{"num_hidden_layers": 9, "hidden_size": 448, "num_attention_heads": 10, "num_key_value_heads": 10, "head_dim": 64, "intermediate_size": 1536, "vocab_size": 7778, "hidden_act": "relu", "norm": "layernorm", "norm_place": "pre", "norm_eps": 1e-05, "positions": "rope", "rope_theta": 10000.0, "rope_fraction": 1.0, "qk_norm": false, "attn_scale": 0.125, "bias": "all", "tie_word_embeddings": true, "parallel_block": false, "init": "normal", "init_std_qkv": 0.0257, "init_std_o": 0.00606, "init_std_up": 0.0257, "init_std_down": 0.00606, "init_out_by_depth": true, "optimizer": "cautious_adamw", "learning_rate": 0.000606, "lr_mult_qkv": 0.7, "lr_mult_up": 0.617, "beta1": 0.9, "beta2": 0.99, "lr_head": 0.00421, "max_grad_norm": 1.0, "warmup_steps": 371, "schedule": "wsd", "decay_fraction": 0.716, "decay_shape": "cos", "final_lr_fraction": 0.05, "batch_tokens": 32768, "max_seq_len": 512, "doc_mask": true, "train_tokens": 437900000, "max_steps": 13364, "dataset": "wikipedia_en"}
MLP neurons of a small language model. Each row is named by its layer, matrix (down: output weights) and neuron, and shows model dimensions 314-441. Each number is 500 + 50 x the weight over its row's rms, rounded and kept within 0 to 999. Numbers have three digits each.
A block is one neuron, or neurons of one layer that tend to fire together. After each block is what it responds to, as a language model described it from the Wikipedia text at the highest values.

L4.down204:506476451488421506514541485483552458499450516515520534391547500490495552563460527494571482459482491455505526434505550564524590567406479426439508497525536431506497458515521563524527495445487510533475421509418466440610582576511473459577530483500523507469413535508604465407467509510482450480569498446508472456577618415467576528452478448385477392566452482480508438492554527494510559482557
L4.down255:517470551426494499577531478568437599569490569526444494472426497467514492558511540447552397388470505487558475536427494505436440387444507430434489538492532536533488478507589435528534496450527525515458574412424493548467478464489567518504399539510553542507468456481559585453463517527442424532506496532559528521478528552535491428493427531481455445551478431591499496479497542587518480545394
L4.down460:502522397489416505541479550578539557478453498515672591528445457539553446562494513468519538514528493485523531374562444587499464517483599461502475504542484478496476486474471500493500498460456586546378562564458540531445452462544586499449530464430446576568586483550526530504479493565503467575498440483548565506596478501522546536507481532481494458451531525526443566487567438525518466443543
L4.down899:532458432452523562451551518430458439420467435538486499609554469502503516576515462545461428526512460457467503469498438532532481505446523536483500537541493549538466485486525559541491481458449464503504461535489545567524520552523571422568543595594482442479446511587457451464510475461479584465458506521524476412482489491446494519489478524450544480502461543477580475505404519570499469453508
L4.down995:565495505529479487589541494454496503480458422513463404491532530546540492485536519407511470512562532578512511522569534488566465456488475519531394515562476521480438513514361408431599418559505438591405480495453522433479466505468508432472611573492549493470422474570501568509516580529507430459502493479459522457548496472487468450409566473585450378477506574521505439516476480662513517423410
L4.down1199:542466475473444503484476530461466485472591470576470542573423512404568362536452552534518368468570421501501424513449480509444452498559596443525425542587507474516468444583584534536499462433479522524495506546483551520454427454555446513486438569519442480570465547579622541570535532468561580511510509490557588486562519435510595413487506509518424440528551498480410500453586471503459511470510
L4.down1255:517446462492461473483454516496449549539439483540468532493425458465527502621428517555433482380509374446607511469458445491434522538477502473435529496487494540515470475509490514508477587533503481538557482514513506481513537476492531477519460518500462434548457474427553527482508545562575500533502528526464468505567610524461519490610505422495362479490550480518552445422492497563529509516518
L4.down1449:488521470512560365555392462481391549519338580506468545610408478427523497513478647499479510564510402536469489509464572455537493452516591499455457583580430493525424560564528475547582466504496528533533508476495456517477479554514392512487505609538441454510467525567536516460498521510593454486507421631435504401499564552440531527550441543540511594539490521498571501513524530462516437464480
Description: Prepositions or conjunctions that open a time or amount phrase, often right after a comma or period: after, until, before, over (£3,000), more than.

L6.down1004:571495443559480496506555548509436552523496474451378483502565535553568512502505386490514531547532542424508539494461529497555575418554440441431455519474529495425484540522506468536503408519563414457503517511518477537510504497490422460428524576470457521519515435572517534503454495564476525453479425589519553429523533474519508463505529497575614543582530465491460434458502536577541514581586
Description: Middle or final word pieces inside non-English proper names and loanwords, mostly Arabic, Persian, Indian, Asian or African, such as Bukh-ara, Th-ani, Mujah-ide-en.

L6.down259:524483408525448406463429479584456499530504493501501538563536532532520415571539557450483495420473404506567530475506579489404451578469430429490556534538465489515542479527434504456544472440582424489446484519512443447548519592471603566515475548537541557586497556448537587516433453428460451540510538421568463544397583577500542478505579472463425501525456406512464560461445499414471554518506
Description: Prepositions opening a time phrase before a year or date, often sentence-initial in historical narrative: "By 1835", "In 1962", "since February".

L2.down40:455425445553515572475562534464572507475484529475546475432491528488491476521519457543451480522541550452564487372571413526484651498476521526411552608517531521455432511415516458502468507543469527441469499548490432501556578558518425497517538561507554596436472538451475503435551542624506417544575495567494457517518565477400512498548473543539504434535464528475460556416427511459469472436474
L2.down252:513445575580430424526528494567468477417526444419526530574330480529452494529497466509463476480429436435482493552516463425457538539531535453534560550544532526416496561366468505485518512493581344449572508600484542534542503485479494492554532449522493482490466452511612515424588465515435435511560518481468396485488512516421489579470518449458580488577456563470496553620522539589452536563431
L2.down315:517474515512542454528687472421434526483553518484509437470557480520530582447435485472513491472525578480521545549513415483474466506483483651483540556410603574553457512459408387432518514479497441505587505539509379420528482466486477528505521505496560485526503527534510470440536548527485555509471533564543451417482550469563537499465493456553534459499489469534458542476484494613496429554435
L2.down357:397542485554465569548488438481491428532514442465543515470495518444537512506529585484500498515574417523401410470446548466496432505455502482515494483613541485442504506581451459574515413457526486478472550454589484515546505510555535420557490545445553549504492567625563518505412521475490576501489544439495528493528502440583557384477553539521497384462382457466501513394431565496527558516577
L2.down386:503491369506546461516653584521469485612451504547531539483496445515559541511513544579559542457518474566450531404550461448507537554480491494476568450463516538471526446467519449540444446555564403512420467506506446550532624586515556565499543445562507599435544413538548492424558519514467494542468504410490461500567472563502495479495556468504487484453462454468567553445457507488528487579498
L2.down533:453549430534386483555430628474590456486367448530486498462493532472574463495451520442442484426479529484523461436567547510482590452536537453499547501461509496484470467517461505564492358489445468417524562474509477502494455457534589526406495479498578555415479493519561456533462416473549515522490534544526451453550469507449459514482510481494601511572476414457477461475425497516381531436514
L2.down989:519460511522461460463461520441491505545529524412469468558486479509579490495494469443426416466515464534497461489535434510504586446613491543591439497495454520466527480497429500528414506502520337459507496545491508577623538493513542520538494531502514504509512518476498545467418494416370397488597515427533572467532457498470401535475589553578464520488440438559423458458394557539480526558478
L2.down1402:466498532508464474513594617408374421490388455533585559472515456438454480473610496547589484557557442469527485519563500541541468411548507514482524587584437468506506531469506523587498603554532481480531525435506398466479557509522480504481534511393622500462584536384490484595461574561397570548486468529603531452455501465577501419508521426525411455462510534501500469534524463457534457426482
Description: Fires on nationality or place words like American, Russian, Estonian, California, and on the third digit of years after 19 or 20, e.g. 19|6|5.

L4.down136:438551489468545533499494549496432445514471555480458499558555465460515493548487567579471563513584517510553591509550427471497402562436522568462553549543494512483477471416545470456477482457469547472440462398537431389527478620465611490427453450572582455509535509524456430526484544575544522471429413512439489515543573515559442573529504554488484463497450482479536518533600497603425518498528
L4.down179:521514527550547508537515529537472523505502554520450512424584415525481564479581416488541556451515425470501584519404541470412645485523437501499550505413511475598635550438521488505472439533465509457460570507453522511480458429425565522483471501383602541364531435561448536465565505576485540495525429446459543567512550544499468453506578543557487518422520565512511560463420475463502567516442
L4.down389:405500602554522464578605427498499485474506446559548570435541508558567573501516496472520496501492491464558405445545570439510425492504645534424464483483513416514518452528467497496548456502451415471511508518515460465570522525553533433536482463494599524556536483548563527496396475656389419529593477491468484456511500525588497453592512445503474503457481545439487534565487532516487578485565
L4.down1068:491622487515548497502567485448468515531475546454454525585519525473512518387471463520512513480523505433544453450524468476505526488561554529445444481399476505460543513533519475548425463520386419536535455492546452450545578576432483542538426500471491533581503446454474535512540423466462594507505547534482514445528526518500554518483583552541534492414591508528505464456488573404477502449455
L4.down1183:514471449528519532503516432480460463452457471466457544560619464508531568488521394588528433526656536464418531454521539423494536468488381472477493566438557411480411440493500476542502482586515425398507579410458520454550578546484549513428463532610362590461553518513544504465434431533496490437585522536483530511419509649539446515558539521585432530515508465483552574381445549583557508498533
L4.down1246:564498497517476493436496486602539544491542487585598485403562504512481479559554523503459529536488465488566561517435461461504576447503516614464543516452462558536480429509588470528473444456456476466378495384430486521402523624544544488457541499501577543582507528523553514553549525575430556489410496463461596558498514464359583592545506475555508490480512406515481489420618551502537494472491
L4.down1371:503567484446497462471554405480465440500522507532503489485477530427526434435451497484504518487431446407381441476509461474522497461495540563475530421399541481565479501532512454545580497473545504574524526474463551461400542493481438509646521456479441499434427527467550562647524540575438465469514488559537540610511503490514500450454501486507589576569534529495403549498479457534656508561474
L4.down1374:517420461488554474586538480583470502429500480538449435446509528518471475511490525556537426551487581467558478576583446466463534548615462493426562468466426570430529588520493470399476463539532480541542486531559503488511501552485509572429569493460474448419447442500508528384516476381553553533463446523507469420440361509548402465464497592455489543509511511484468450518469505629489491449489
Description: Final pieces of nationality, language or origin adjectives, such as Belarus-ian, Leban-ese, Japanese, Greek, Byzant-ine, often before a role noun.